{
  "norm": "layernorm",
  "positions": "rope",
  "parallel_block": true,
  "doc_mask": true
}
MLP neurons of a small language model. Each row is named by its layer, matrix (up: input weights; down: output weights) and neuron, and shows model dimensions 160-255. Each number is 50 + 12 x the weight over its row's rms, rounded and kept within 0 to 99.
After each neuron's rows, "fires on" lists the tokens most often at its 100 highest values on Wikipedia text that the model never trained on. A number after a token or word is its count.

L8.up140:69 61 52 58 54 71 30 50 37 50 72 42 42 60 14 58 68 59 42 38 41 60 55 71 64 63 30 59 22 42 53 36 44 46 47 51 60 40 63 65 37 50 64 32 51 26 48 25 47 57 34 33 51 57 57 56 51 68 68 36 31 36 55 43 55 60 46 58 40 44 48 60 60 22 65 41 60 57 50 37 64 64 57 45 59 39 59 66 52 45 55 56 56 49 61 52
L8.down140:51 69 42 62 58 43 39 58 29 54 60 53 33 67 34 40 58 50 51 39 58 32 48 62 49 51 55 67 37 68 42 49 51 61 28 54 62 45 40 38 70 72 50 70 46 39 59 42 51 59 50 40 50 45 52 65 34 29 48 35 33 53 46 43 57 53 67 56 48 48 62 60 75 35 43 46 64 50 54 70 38 50 51 36 50 51 42 36 42 61 52 56 44 62 47 48
fires on: " U" 71, "er" 8, "k" 6, " $" 4

L6.up1024:50 36 38 39 56 50 53 60 58 69 56 42 59 55 68 50 66 59 36 58 42 57 55 49 36 49 47 67 46 67 67 64 55 52 42 58 40 39 49 44 45 53 44 39 63 49 67 42 65 66 58 67 49 49 60 82 41 55 50 44 58 63 52 36 81 62 50 47 32 36 51 50 47 52 45 62 56 42 41 69 68 44 65 26 58 37 57 52 57 29 45 53 36 65 67 57
L6.down1024:50 36 59 46 47 50 52 56 52 58 50 43 77 42 56 45 41 29 46 53 63 39 57 59 39 48 67 44 71 57 58 51 52 46 62 54 32 33 73 45 40 63 52 56 34 54 45 41 49 72 51 60 58 35 38 64 70 53 36 49 62 43 60 60 55 61 32 52 55 47 52 54 54 50 79 64 60 66 54 55 47 41 61 43 33 29 55 64 49 44 53 51 58 32 42 63
fires on: "/" 18, "t" 15, "lin" 10, "at" 10, "it" 7

L6.up292:68 69 68 38 63 63 51 48 51 43 52 56 59 55 47 23 62 50 61 51 58 49 66 33 39 44 68 68 32 51 44 59 36 31 47 49 69 40 59 63 45 42 59 66 33 53 37 47 48 70 41 45 38 52 66 34 60 51 32 46 22 40 70 50 46 45 59 65 38 59 48 47 49 77 67 49 62 46 61 55 57 52 52 43 55 26 28 85 35 42 44 83 53 60 42 29
L6.down292:60 44 38 62 35 42 31 43 51 47 42 39 49 41 25 68 37 69 54 58 37 62 42 42 50 44 41 33 53 55 51 48 53 50 39 52 43 62 67 47 32 71 58 58 69 59 85 55 59 39 50 62 53 51 51 46 52 38 43 58 73 53 41 56 59 22 43 52 39 68 61 61 43 50 49 43 42 52 45 38 51 37 38 54 38 60 43 47 47 58 49 34 45 41 41 31
fires on: "ed" 22, "ing" 9, "ic" 8, " (" 6, "x" 5

L7.up1120:67 48 47 47 35 57 59 36 51 41 51 57 38 53 45 61 50 49 63 42 50 67 64 50 55 72 38 43 45 45 42 68 56 61 51 67 77 57 73 64 31 37 46 57 47 41 40 41 35 52 27 33 44 57 52 30 52 56 45 34 47 47 54 50 57 40 40 55 34 71 46 67 48 46 41 42 32 66 62 68 70 62 52 59 33 34 24 82 44 38 62 63 64 31 59 57
L7.down1120:59 47 52 57 53 54 56 34 35 55 63 62 63 42 41 44 32 45 56 41 58 57 56 41 69 52 57 77 54 70 38 42 41 50 44 45 48 49 51 31 33 54 39 52 42 51 75 35 52 54 43 49 50 50 38 50 65 34 34 36 47 47 34 48 51 42 76 36 45 56 35 45 26 64 54 64 47 49 53 71 55 52 36 43 42 49 58 41 36 29 64 58 50 50 48 40
fires on: "ri" 28, " and" 25, "re" 8, " the" 6, "ian" 5, "ce" 4

L6.up1010:28 48 78 58 32 32 39 59 53 69 62 32 55 40 85 45 55 75 70 39 44 38 50 58 36 51 42 62 59 26 72 55 74 29 24 30 49 62 42 53 40 56 48 34 55 62 56 51 66 61 57 45 60 33 72 40 52 40 37 45 47 50 48 37 57 47 34 41 52 50 36 60 67 59 59 53 48 35 46 62 62 65 69 50 69 38 40 61 70 46 52 49 41 55 47 75
L6.down1010:26 42 19 42 53 34 47 29 25 50 47 47 57 53 47 49 68 47 39 31 69 30 42 49 59 56 60 56 45 27 46 74 59 48 54 63 50 64 35 39 61 49 58 28 38 44 48 51 53 47 63 27 57 52 42 39 51 48 39 51 42 55 37 59 56 65 52 44 66 61 53 50 59 60 78 32 71 66 61 43 45 56 70 48 41 54 51 51 25 57 69 39 45 44 61 48
fires on: " re" 15, "re" 13, " north" 12, " Re" 9, "right" 8, " over" 8

L7.up1245:46 47 64 59 43 61 58 47 56 55 68 49 40 21 39 68 48 53 48 57 52 60 66 66 57 44 30 54 40 40 49 49 46 52 61 62 56 55 71 63 52 56 55 64 55 64 48 39 40 40 44 39 46 30 44 44 62 45 56 49 38 40 39 50 64 62 61 62 49 45 43 63 61 43 49 38 50 75 49 57 62 54 59 50 45 37 32 58 46 48 42 56 33 60 53 40
L7.down1245:52 66 44 47 45 34 64 56 53 62 43 54 47 42 46 50 60 68 48 34 53 45 57 70 60 65 36 54 35 33 47 57 61 50 55 64 63 58 70 55 37 52 37 40 68 49 37 63 28 46 37 46 89 39 56 38 59 64 41 36 36 66 33 43 46 54 54 63 57 52 49 60 60 42 23 70 40 42 47 46 44 46 48 48 33 36 43 58 49 68 43 55 32 52 46 45
fires on: " U" 28, " number" 6, " on" 6, " time" 5, "k" 5

L5.up187:46 64 48 43 33 64 60 55 80 67 75 48 34 38 58 49 45 78 53 58 35 63 50 64 44 60 48 55 60 42 48 43 54 15 36 26 59 54 73 39 48 42 57 48 53 32 36 59 69 66 74 55 49 46 53 53 24 70 58 67 35 42 42 44 48 54 58 62 58 26 45 51 38 42 48 41 32 56 46 52 60 56 48 55 27 43 40 64 56 45 59 74 47 49 48 46
L5.down187:57 17 32 47 63 62 53 54 34 50 54 60 63 64 51 45 49 36 51 48 67 55 46 64 51 44 57 49 50 51 51 43 50 44 55 52 42 52 62 45 54 45 48 46 64 62 30 55 37 42 42 49 46 74 77 63 57 34 20 30 41 43 47 57 45 55 57 43 48 26 47 45 38 55 50 66 43 43 59 39 48 54 57 30 55 80 53 40 52 65 51 46 72 52 61 40
fires on: " life" 22, "ve" 8, "an" 7, "e" 6, "ri" 6, "ja" 6

L5.up572:72 38 44 40 55 20 34 53 81 41 36 55 39 40 53 43 59 51 62 49 31 58 43 53 66 51 50 59 46 51 32 65 65 43 45 65 61 46 44 61 33 57 44 55 34 51 86 35 54 41 35 39 45 68 45 63 46 72 41 69 40 28 42 38 51 35 46 59 35 58 60 18 59 39 54 50 38 50 27 40 52 52 53 54 91 60 78 37 60 45 65 46 48 56 41 56
L5.down572:51 70 62 46 37 51 50 36 54 50 56 46 45 43 58 38 35 60 41 37 64 50 51 66 23 51 36 44 48 45 57 55 37 65 59 60 52 48 54 33 56 68 63 48 53 42 51 75 65 54 49 55 64 66 29 33 45 65 52 34 72 59 62 55 45 34 59 33 82 41 49 61 65 55 67 40 37 33 39 33 53 50 59 58 38 42 62 53 45 36 32 67 52 61 43 57
fires on: "ing" 33, "r" 11, "la" 8, "er" 8, "le" 7, "s" 6

L4.up489:53 66 41 70 50 65 31 45 42 46 58 46 41 56 64 59 37 46 32 66 82 46 74 42 43 60 66 46 39 47 60 81 51 52 44 33 44 58 43 63 49 45 46 49 50 59 40 36 58 46 46 65 49 51 69 51 74 61 31 68 59 51 36 50 40 74 31 36 46 55 35 70 52 61 40 48 55 57 59 54 57 34 40 46 21 37 57 50 63 38 43 51 58 61 28 50
L4.down489:52 63 35 58 53 48 31 44 36 61 41 52 44 53 38 61 51 47 26 41 51 58 78 37 53 46 72 44 70 47 56 66 66 70 72 57 67 23 59 47 60 50 41 44 56 64 50 45 57 55 36 67 39 60 51 52 33 58 61 47 66 66 57 57 40 68 54 52 43 44 44 66 51 52 57 24 62 60 66 35 63 44 58 66 41 42 48 38 42 52 30 68 50 52 47 61
fires on: "ar" 26, "al" 24, "par" 12, "s" 6

L5.up516:59 58 53 59 56 69 53 33 48 64 70 56 52 41 52 64 41 60 43 52 54 58 49 34 46 44 35 30 59 43 45 49 24 21 54 36 49 57 80 52 35 53 52 38 37 70 46 56 34 44 63 53 48 49 47 25 65 57 51 76 70 45 59 56 47 59 40 70 57 28 32 56 52 54 49 49 57 42 48 52 62 52 41 27 39 32 36 62 54 51 60 60 69 66 54 35
L5.down516:60 36 47 48 64 56 42 44 26 43 34 40 24 57 47 44 51 55 72 42 62 34 45 59 54 60 49 50 33 43 40 72 41 50 49 32 55 57 41 40 58 43 70 31 63 51 56 38 33 52 74 41 46 65 56 52 61 35 12 25 41 71 44 53 49 68 41 50 54 68 28 52 53 70 29 54 39 57 58 51 79 67 28 45 29 53 29 42 66 49 43 53 59 64 76 58
fires on: "ian" 15, "A" 9, "ish" 8, "ic" 8, "al" 7, "F" 7

L5.up593:57 54 53 53 31 55 63 68 37 67 66 39 55 36 37 61 40 30 46 53 86 40 47 45 38 44 53 43 57 40 67 34 66 31 61 54 61 59 45 41 39 48 55 54 52 49 43 31 31 34 50 70 56 69 60 64 45 52 36 39 37 41 23 33 60 45 58 71 50 52 54 54 48 31 60 39 41 43 61 50 53 30 45 42 63 58 55 52 45 45 54 56 66 59 44 47
L5.down593:23 51 46 68 61 31 37 48 69 48 54 57 50 71 37 58 42 43 46 65 46 48 58 41 52 57 54 43 44 68 54 34 40 55 62 48 42 56 46 38 37 46 48 58 69 32 50 65 67 54 60 74 40 47 42 39 43 64 28 45 59 59 48 48 50 61 47 52 57 41 35 69 64 67 50 51 54 48 58 19 53 46 52 60 45 31 51 51 35 58 17 60 34 64 63 40
fires on: "s" 20, "il" 17, "ce" 16, "ta" 10, "y" 7, "mm" 5

L4.up1057:37 19 53 59 46 68 48 55 50 60 52 60 41 65 57 41 39 44 45 31 40 56 61 44 66 54 52 53 41 42 38 63 60 38 35 65 62 53 56 70 62 63 45 55 57 52 58 42 59 39 35 51 43 52 45 61 52 58 57 67 38 51 71 58 19 50 56 62 55 43 54 41 54 60 57 57 58 63 38 51 48 32 58 54 70 73 29 40 48 46 57 37 60 30 56 45
L4.down1057:55 43 59 50 47 58 44 54 20 65 51 57 90 47 54 45 48 49 59 55 39 55 45 57 42 54 58 39 39 42 45 38 59 56 28 38 48 63 45 46 69 42 42 85 53 52 35 54 45 61 40 43 52 56 39 73 70 57 40 60 65 56 59 45 33 47 46 49 49 29 41 44 47 63 46 34 55 46 37 30 54 51 51 61 54 57 56 70 49 73 49 58 19 59 35 43
fires on: "m" 18, "able" 9, "ga" 9, "v" 8, "B" 8, "ic" 7

L4.up1016:55 45 49 67 43 51 49 53 63 48 19 53 23 59 72 43 70 48 61 65 41 73 44 42 54 14 50 55 59 59 36 46 53 33 69 41 41 59 41 67 38 44 45 52 52 39 50 52 50 46 44 56 64 45 64 53 68 69 40 68 53 38 38 33 60 54 47 31 67 70 53 51 65 61 26 55 39 53 37 35 55 64 41 21 60 38 58 37 50 63 82 62 55 50 40 66
L4.down1016:56 54 43 51 40 22 44 58 61 57 52 34 48 59 39 37 56 58 63 71 55 41 37 56 44 37 75 54 76 58 63 61 24 57 62 46 55 33 61 68 46 51 45 48 61 49 35 62 42 54 60 67 42 64 38 48 60 57 59 61 36 67 64 49 39 53 55 53 48 51 56 86 46 55 25 74 36 63 46 41 37 56 66 34 60 61 54 42 26 55 50 42 37 43 50 52
fires on: "s" 82, "st" 9, "c" 5

L5.up443:35 59 63 45 63 69 51 59 48 42 52 38 63 45 59 48 34 63 45 53 43 50 84 50 62 49 63 45 66 44 42 22 55 34 24 56 27 32 51 29 36 60 74 54 43 27 35 43 70 51 60 69 44 51 58 19 48 58 60 58 23 43 44 50 50 24 64 55 68 47 51 41 57 44 65 52 71 42 41 45 49 45 65 65 49 45 49 57 09 45 45 36 58 57 41 50
L5.down443:36 47 49 50 31 66 34 41 58 47 50 61 56 36 44 50 35 58 45 50 30 54 59 56 30 48 66 42 57 38 45 38 53 39 52 37 39 46 54 45 53 48 54 61 52 55 50 45 72 30 50 59 46 51 52 55 50 44 47 53 54 61 40 55 65 59 53 57 60 37 22 36 54 49 42 55 62 61 52 64 60 33 44 31 49 45 19 53 35 60 50 64 44 54 47 24
fires on: "as" 22, "s" 18, "ish" 17, "es" 9, "ep" 8, "ic" 6

L5.up848:59 58 37 48 50 64 23 30 57 44 62 56 54 55 35 49 30 60 57 78 71 51 71 47 56 47 62 47 34 64 47 68 34 42 48 52 55 52 41 37 36 46 59 63 36 49 70 36 57 47 46 45 51 55 45 51 40 65 36 67 28 30 28 58 61 31 44 43 41 71 54 43 40 51 38 43 52 75 42 54 69 36 51 34 65 58 45 67 44 47 50 64 59 57 51 42
L5.down848:41 40 52 70 51 38 62 40 46 54 69 27 43 41 38 45 48 52 26 35 25 43 24 33 51 56 41 36 55 57 27 48 55 29 34 70 58 39 81 55 35 58 63 44 62 56 36 44 48 41 59 38 51 47 45 65 58 47 46 42 58 61 42 28 49 58 71 57 51 32 60 64 71 53 53 39 44 50 50 39 65 42 46 39 46 60 58 35 52 43 51 29 60 44 54 60
fires on: "ver" 10, " was" 10, "ed" 9, ":" 7, " that" 7, "ing" 7

L5.up915:24 46 52 45 46 28 63 66 47 62 31 50 50 56 59 43 54 59 47 64 50 55 51 26 46 45 64 41 53 35 31 57 48 64 80 54 38 46 45 43 39 55 40 57 38 48 62 43 41 56 33 41 57 69 50 61 46 58 64 36 43 34 30 28 54 54 54 63 68 59 45 42 46 40 39 22 36 51 44 58 43 43 42 57 52 47 57 51 66 67 69 46 44 73 48 47
L5.down915:74 67 77 56 58 45 52 39 60 48 51 50 51 46 35 39 61 57 55 30 46 61 40 56 38 45 55 54 52 47 47 60 52 47 48 74 45 63 45 58 42 40 49 49 53 70 56 63 35 35 42 50 53 33 41 25 46 60 25 60 54 68 47 59 68 51 58 30 33 65 60 57 55 48 62 47 58 44 56 63 40 53 32 53 55 42 52 72 41 38 37 63 57 52 40 73
fires on: "ction" 15, "ill" 14, "s" 13, "le" 10, "act" 7, "ick" 5

L7.up444:47 53 66 43 35 59 36 55 66 56 66 63 55 40 62 55 62 47 69 46 41 29 58 49 56 33 65 43 64 69 62 53 80 40 49 56 49 50 68 48 38 51 95 43 46 42 88 50 48 41 59 31 54 37 45 60 40 74 57 39 62 29 57 54 53 48 67 60 43 51 51 65 55 30 46 42 38 35 41 42 70 40 43 40 35 65 62 50 57 67 52 46 46 52 39 49
L7.down444:30 59 43 45 47 55 44 59 49 64 72 70 54 31 77 46 76 51 52 55 59 39 51 63 42 58 66 79 37 61 47 55 52 63 49 69 54 66 48 58 42 51 49 42 67 40 64 41 48 48 59 41 39 40 52 61 60 51 54 25 60 37 49 58 53 52 50 42 53 50 45 78 27 65 49 47 41 48 66 54 55 47 56 52 25 52 53 45 62 66 55 51 47 35 52 43
fires on: " \"" 49, "\"" 12, "th" 6, "at" 4

L4.up987:47 41 63 49 42 65 47 56 42 48 52 44 54 45 53 35 80 63 67 41 59 32 49 44 38 57 48 41 58 76 60 52 77 55 53 41 42 53 51 56 33 55 63 61 82 41 67 53 45 57 61 33 46 57 56 56 51 69 46 49 58 39 32 43 60 23 55 55 42 41 54 52 50 57 52 41 57 47 25 64 58 55 49 38 67 55 54 47 40 26 61 40 65 47 37 45
L4.down987:51 41 42 44 45 43 58 63 72 63 44 80 80 64 14 26 42 34 47 45 29 42 46 65 57 24 53 64 55 67 68 44 42 53 60 34 57 59 80 43 31 59 43 42 43 60 40 53 58 50 40 38 57 35 41 45 64 72 37 54 35 35 47 71 40 58 70 37 41 44 48 56 72 42 50 40 52 51 49 61 45 21 52 74 39 51 39 66 55 47 51 33 44 59 57 57
fires on: "ship" 20, "tt" 16, "at" 10, "ci" 9, "t" 7, "th" 5

L7.up27:43 59 59 50 34 60 44 50 30 43 47 62 72 50 55 44 47 42 47 70 75 78 55 47 39 39 55 72 55 37 39 47 54 49 60 32 46 61 23 64 55 19 57 56 40 44 39 50 49 68 22 56 59 55 66 30 51 47 51 47 63 61 32 56 73 29 69 53 45 58 64 47 50 77 46 48 50 29 40 52 77 43 51 22 48 42 50 53 74 78 40 47 65 48 42 48
L7.down27:42 38 50 50 53 36 43 57 69 47 57 43 38 61 51 55 19 27 44 63 49 38 44 64 57 55 61 52 54 50 53 62 32 49 52 27 59 36 73 68 59 77 32 55 51 43 52 51 63 40 61 59 62 33 27 45 62 50 48 55 53 50 47 61 73 57 38 64 29 50 48 43 61 49 52 52 33 41 52 69 49 37 32 61 55 55 64 59 32 42 32 39 55 64 71 51
fires on: "s" 32, "u" 16, "la" 10, "ence" 6, "ic" 6

L5.up1239:47 39 25 53 33 30 43 54 45 51 30 51 55 38 45 48 60 66 45 71 45 60 27 34 47 43 58 47 49 41 37 56 61 42 45 60 47 54 45 25 39 03 47 65 49 57 66 57 40 63 32 60 61 39 41 52 51 52 46 44 69 21 21 42 67 35 58 65 51 48 53 38 52 47 72 48 50 64 64 63 73 45 44 37 59 44 55 40 61 55 47 58 41 51 33 42
L5.down1239:33 52 43 64 59 45 42 29 56 42 34 46 52 52 52 53 57 37 65 49 56 69 54 56 47 37 49 48 30 26 56 50 35 51 51 51 58 33 46 54 53 54 42 42 71 66 37 22 40 54 67 42 57 65 65 56 63 49 53 31 60 35 58 54 36 61 42 42 57 59 34 56 45 41 52 27 49 38 55 58 29 31 79 52 79 70 56 50 44 31 84 54 24 50 51 42
fires on: "al" 28, "ant" 12, "ic" 12, "y" 10, "ual" 9, "in" 6

L8.up715:63 55 58 58 53 53 48 57 45 55 65 34 53 59 31 23 66 46 50 52 45 53 33 51 48 31 42 56 53 41 80 41 46 32 70 61 51 53 27 70 29 40 35 40 36 59 34 75 44 48 57 60 52 48 47 55 66 48 50 35 50 55 54 56 68 58 48 27 41 52 41 45 46 72 41 57 39 72 52 36 59 37 40 66 42 41 55 60 42 52 42 48 60 63 62 44
L8.down715:33 35 63 19 75 40 31 72 44 61 50 41 70 30 59 59 54 37 46 31 66 53 41 46 51 80 48 63 66 51 35 52 37 62 57 61 74 45 58 37 51 49 50 42 26 63 65 43 45 51 57 33 65 33 47 42 54 49 34 56 60 69 61 45 54 37 47 76 49 55 49 40 70 49 52 56 43 50 38 38 42 58 51 31 31 67 46 62 38 72 66 60 57 50 52 49
fires on: " April" 18, "," 16, " both" 9, "n" 9, "p" 4

L6.up883:47 40 57 65 50 21 22 65 44 64 47 51 51 54 62 72 46 60 58 47 38 70 41 54 58 49 56 45 65 69 43 55 74 36 29 34 36 44 53 34 31 39 35 56 41 44 34 45 36 53 50 80 59 49 64 50 35 53 51 62 83 44 41 33 62 45 65 59 53 42 43 69 58 33 53 55 63 64 66 42 51 61 47 64 58 50 34 38 40 46 75 67 49 62 42 46
L6.down883:66 58 48 53 38 38 69 30 66 43 55 41 62 57 55 43 59 50 36 71 38 62 53 52 45 57 44 52 52 36 52 45 29 34 47 62 51 64 55 50 50 43 57 59 54 63 50 22 53 52 46 58 52 74 51 43 85 53 58 51 01 51 57 48 60 67 48 52 46 54 33 30 47 62 61 26 42 32 30 43 44 34 61 30 62 55 50 59 60 40 76 39 43 63 64 50
fires on: "al" 28, "ic" 13, "tic" 12, "ive" 10, "d" 7, "ual" 5

L6.up530:49 58 36 54 62 76 33 61 53 55 42 67 41 56 43 44 59 55 55 55 44 64 84 48 42 51 59 55 46 49 49 66 57 69 62 56 80 19 56 21 43 52 48 51 41 57 54 48 58 68 36 51 45 45 41 56 45 51 48 31 48 47 41 55 62 30 46 78 44 46 20 43 52 29 65 41 59 34 36 46 42 44 62 53 39 56 68 51 64 45 43 45 45 49 47 30
L6.down530:50 60 46 35 58 49 23 37 49 55 40 51 51 45 43 57 53 34 59 47 36 66 35 73 59 28 68 90 21 56 62 43 40 68 48 50 64 45 37 37 38 56 56 48 50 48 68 38 47 48 50 48 43 57 49 71 46 42 47 33 51 30 40 51 41 51 50 56 56 17 56 59 41 71 60 58 51 42 59 40 75 51 48 40 15 61 69 38 66 46 30 41 48 63 31 40
fires on: "ing" 19, "(" 18, "." 10, "]" 9, "[" 6, " Saint" 4

L7.up895:60 35 33 33 42 65 44 58 45 71 71 67 48 63 48 42 62 42 44 44 49 43 57 56 57 61 49 44 57 61 60 61 25 50 54 65 56 33 70 44 38 49 45 40 38 80 64 47 25 46 46 40 35 56 62 58 59 42 49 53 60 37 53 61 39 60 56 44 47 55 22 65 45 33 41 43 35 60 49 39 50 68 49 32 39 49 49 69 36 47 58 36 62 59 64 25
L7.down895:52 63 38 68 32 50 54 49 40 51 55 44 56 37 51 24 44 45 54 42 37 55 49 69 47 60 49 78 20 50 56 47 61 39 61 53 40 34 47 43 53 34 50 52 49 50 53 42 44 45 35 39 69 58 47 40 51 48 48 51 56 51 57 42 41 45 50 42 61 60 24 51 45 52 43 52 72 30 65 41 45 59 38 73 50 59 42 62 55 45 69 58 54 55 34 33
fires on: "ian" 21, "ish" 12, " and" 9, "ch" 5, "ident" 5, "b" 5

L7.up416:60 36 46 42 61 24 48 56 65 50 74 58 42 58 39 45 61 47 65 33 34 73 50 49 70 73 30 52 36 60 41 39 63 33 37 46 58 34 52 55 49 49 62 51 31 53 50 47 45 53 42 55 35 66 72 67 64 65 38 49 48 40 52 45 59 59 60 62 53 49 48 59 16 42 61 53 41 47 57 54 55 56 62 68 34 47 59 41 65 41 65 47 59 51 68 51
L7.down416:42 43 48 46 55 55 45 35 48 55 38 50 50 41 60 26 52 58 44 29 55 19 43 40 43 59 77 35 56 34 63 43 54 54 46 47 62 60 36 44 57 56 41 51 42 47 41 59 45 61 56 65 62 66 37 40 49 32 49 68 58 46 54 48 39 39 34 41 27 42 47 39 40 69 54 36 51 71 58 29 33 64 43 47 49 51 50 59 38 44 48 51 72 52 49 42
fires on: "er" 32, "ing" 6, "e" 6, "ion" 4, "ed" 4, "it" 4

L7.up158:47 90 44 34 57 36 49 62 77 55 43 78 45 51 51 55 41 24 45 50 36 43 43 70 45 46 42 47 34 38 52 57 42 49 73 66 51 51 48 48 42 41 41 49 56 56 56 60 35 60 50 54 67 48 62 47 69 52 66 47 43 48 41 49 62 35 52 51 59 42 28 43 43 54 46 57 37 60 44 45 58 52 42 55 53 53 43 45 51 49 60 56 35 76 39 36
L7.down158:34 70 58 24 54 51 27 50 53 58 69 39 78 41 36 57 53 56 42 36 40 49 55 41 42 52 54 55 36 62 53 45 52 50 65 55 74 49 35 59 35 53 36 72 34 50 68 68 20 69 49 78 61 34 49 73 55 40 35 52 43 47 46 43 53 50 58 67 39 56 30 59 58 65 57 46 25 48 46 37 44 29 46 49 66 50 52 51 54 63 63 40 41 54 75 56
fires on: "," 27, " July" 10, "la" 7, " April" 6, " August" 6, " November" 5

L4.up927:67 55 51 51 36 76 60 45 58 48 46 54 41 38 62 55 48 73 67 46 63 75 55 61 81 41 52 42 57 49 42 54 52 39 42 47 56 47 45 53 49 31 63 59 61 42 38 52 47 55 43 66 53 43 54 39 47 64 63 59 41 47 26 60 62 26 45 57 64 46 47 46 51 56 47 29 58 44 74 37 58 67 33 33 60 42 26 43 38 61 45 36 71 44 30 54
L4.down927:53 75 51 58 47 46 30 64 49 42 43 38 60 53 47 36 53 43 56 27 40 67 40 56 36 56 53 44 54 48 46 52 68 55 67 15 45 39 38 54 64 53 47 51 43 52 65 53 45 40 60 71 45 56 51 40 48 52 48 44 49 48 58 46 48 54 54 24 36 43 48 41 64 36 39 77 32 36 37 44 49 52 72 52 44 43 57 63 39 50 52 41 34 74 61 45
fires on: "st" 15, "n" 14, "le" 9, "ic" 7, "se" 6, "s" 6

L5.up932:50 57 55 49 60 31 44 51 37 40 60 46 50 51 33 50 52 46 40 59 51 55 42 51 64 47 64 56 54 51 39 57 55 49 22 39 36 43 37 55 54 48 60 68 49 54 45 54 50 55 65 86 40 65 39 54 87 58 45 65 60 55 26 48 59 38 42 45 59 47 58 63 63 50 55 55 24 51 51 26 48 56 61 41 44 58 57 42 48 28 40 52 40 54 56 37
L5.down932:62 56 47 60 54 59 43 35 63 52 49 57 57 49 48 42 50 53 45 53 55 58 46 86 54 46 51 41 57 47 45 37 59 53 72 48 61 24 34 49 66 53 39 71 59 39 45 71 38 46 51 77 43 53 55 60 60 56 30 64 61 50 53 57 51 49 47 42 32 58 51 72 52 83 54 47 31 61 63 41 55 33 56 59 74 59 48 45 29 67 56 66 42 56 44 32
fires on: "s" 28, "ju" 9, "om" 7, "ot" 5, "al" 5, "re" 5

L5.up327:48 41 64 50 34 44 73 43 36 23 72 24 48 56 41 37 63 30 50 35 50 42 37 28 40 38 72 67 68 27 52 51 56 54 52 60 54 56 57 57 52 38 67 44 35 66 41 42 49 51 43 50 42 59 40 52 39 64 58 51 18 54 43 58 59 52 57 46 64 62 56 71 55 52 67 59 50 57 56 22 45 34 46 35 51 48 65 42 50 48 55 84 71 38 50 40
L5.down327:46 42 57 53 47 31 54 69 66 35 27 62 86 63 64 52 58 61 66 62 52 58 43 45 54 57 35 35 52 46 37 49 55 41 56 49 53 40 49 30 54 59 15 57 67 51 41 57 57 33 61 46 45 54 42 68 58 23 57 58 46 57 36 41 62 50 53 62 44 47 36 41 47 49 46 33 53 39 26 29 55 29 49 40 65 46 60 70 45 42 27 42 38 62 49 55
fires on: "il" 16, "ce" 12, "if" 11, "n" 10, "s" 10, "mon" 9

L5.up174:73 63 55 59 51 38 40 65 57 55 46 39 27 25 34 58 46 41 55 56 62 40 30 44 48 50 46 39 38 53 47 43 79 61 47 49 66 33 73 23 56 54 33 55 41 32 78 42 34 35 63 43 70 43 54 23 55 34 43 60 70 36 30 37 45 18 63 41 38 51 58 62 75 40 50 46 48 36 70 69 66 51 56 39 55 48 41 59 61 60 43 56 46 68 50 21
L5.down174:60 65 55 47 34 33 71 65 39 59 48 37 58 63 50 47 84 57 42 60 53 40 65 52 41 52 52 53 36 58 67 48 39 46 39 71 49 39 52 63 49 35 42 54 53 47 39 37 46 55 54 09 33 42 61 76 61 49 26 43 50 57 32 50 48 72 47 61 48 60 33 46 37 50 63 33 48 24 50 37 32 34 48 57 76 43 42 52 59 55 66 27 42 47 44 57
fires on: "y" 18, " of" 15, "al" 12, "se" 10, "n" 7, "er" 6

L8.up1263:55 29 37 37 33 61 44 33 62 65 48 79 47 46 52 44 39 52 73 37 36 47 51 46 63 65 34 67 62 26 45 39 76 63 42 39 39 42 66 71 56 31 43 44 59 33 60 42 38 56 58 48 44 37 47 37 49 60 38 52 37 54 54 51 34 55 47 55 70 54 39 49 59 69 53 49 45 42 27 66 63 77 49 64 87 43 38 79 65 53 35 66 44 60 52 79
L8.down1263:51 61 47 68 46 63 45 42 22 48 39 37 50 27 48 44 40 29 51 30 53 59 65 64 61 50 57 29 51 70 64 60 59 45 52 48 32 49 71 49 61 37 60 40 26 62 38 45 48 44 48 55 58 53 64 43 50 44 48 62 53 52 46 62 63 41 67 37 40 52 55 54 63 74 46 58 64 51 30 52 73 38 54 61 43 44 61 59 63 55 41 47 36 54 41 48
fires on: " from" 14, "re" 10, " over" 9, " for" 7, "on" 7, " of" 6

L8.up256:40 69 51 68 49 59 53 47 44 43 69 42 57 70 68 63 62 22 46 42 59 42 45 47 53 65 35 36 73 27 34 49 47 39 60 63 29 51 40 69 50 30 48 28 45 54 49 56 74 48 61 15 53 68 35 49 55 30 66 58 70 60 45 50 51 48 46 64 43 34 56 43 62 60 59 50 40 57 61 47 56 55 76 49 52 57 48 67 51 40 56 51 31 65 38 55
L8.down256:74 67 52 53 47 60 39 51 50 61 59 71 40 40 32 29 50 48 56 43 74 80 40 53 60 53 39 52 57 26 65 47 55 58 28 48 41 61 47 57 30 69 66 63 42 55 47 49 51 57 26 50 42 40 52 40 43 36 40 33 53 84 58 44 52 40 39 69 44 46 58 53 51 50 49 54 74 34 48 56 44 48 38 41 38 65 72 55 45 41 66 46 65 47 56 38
fires on: "ad" 20, "d" 14, " High" 11, " cl" 8, "ver" 6, " station" 6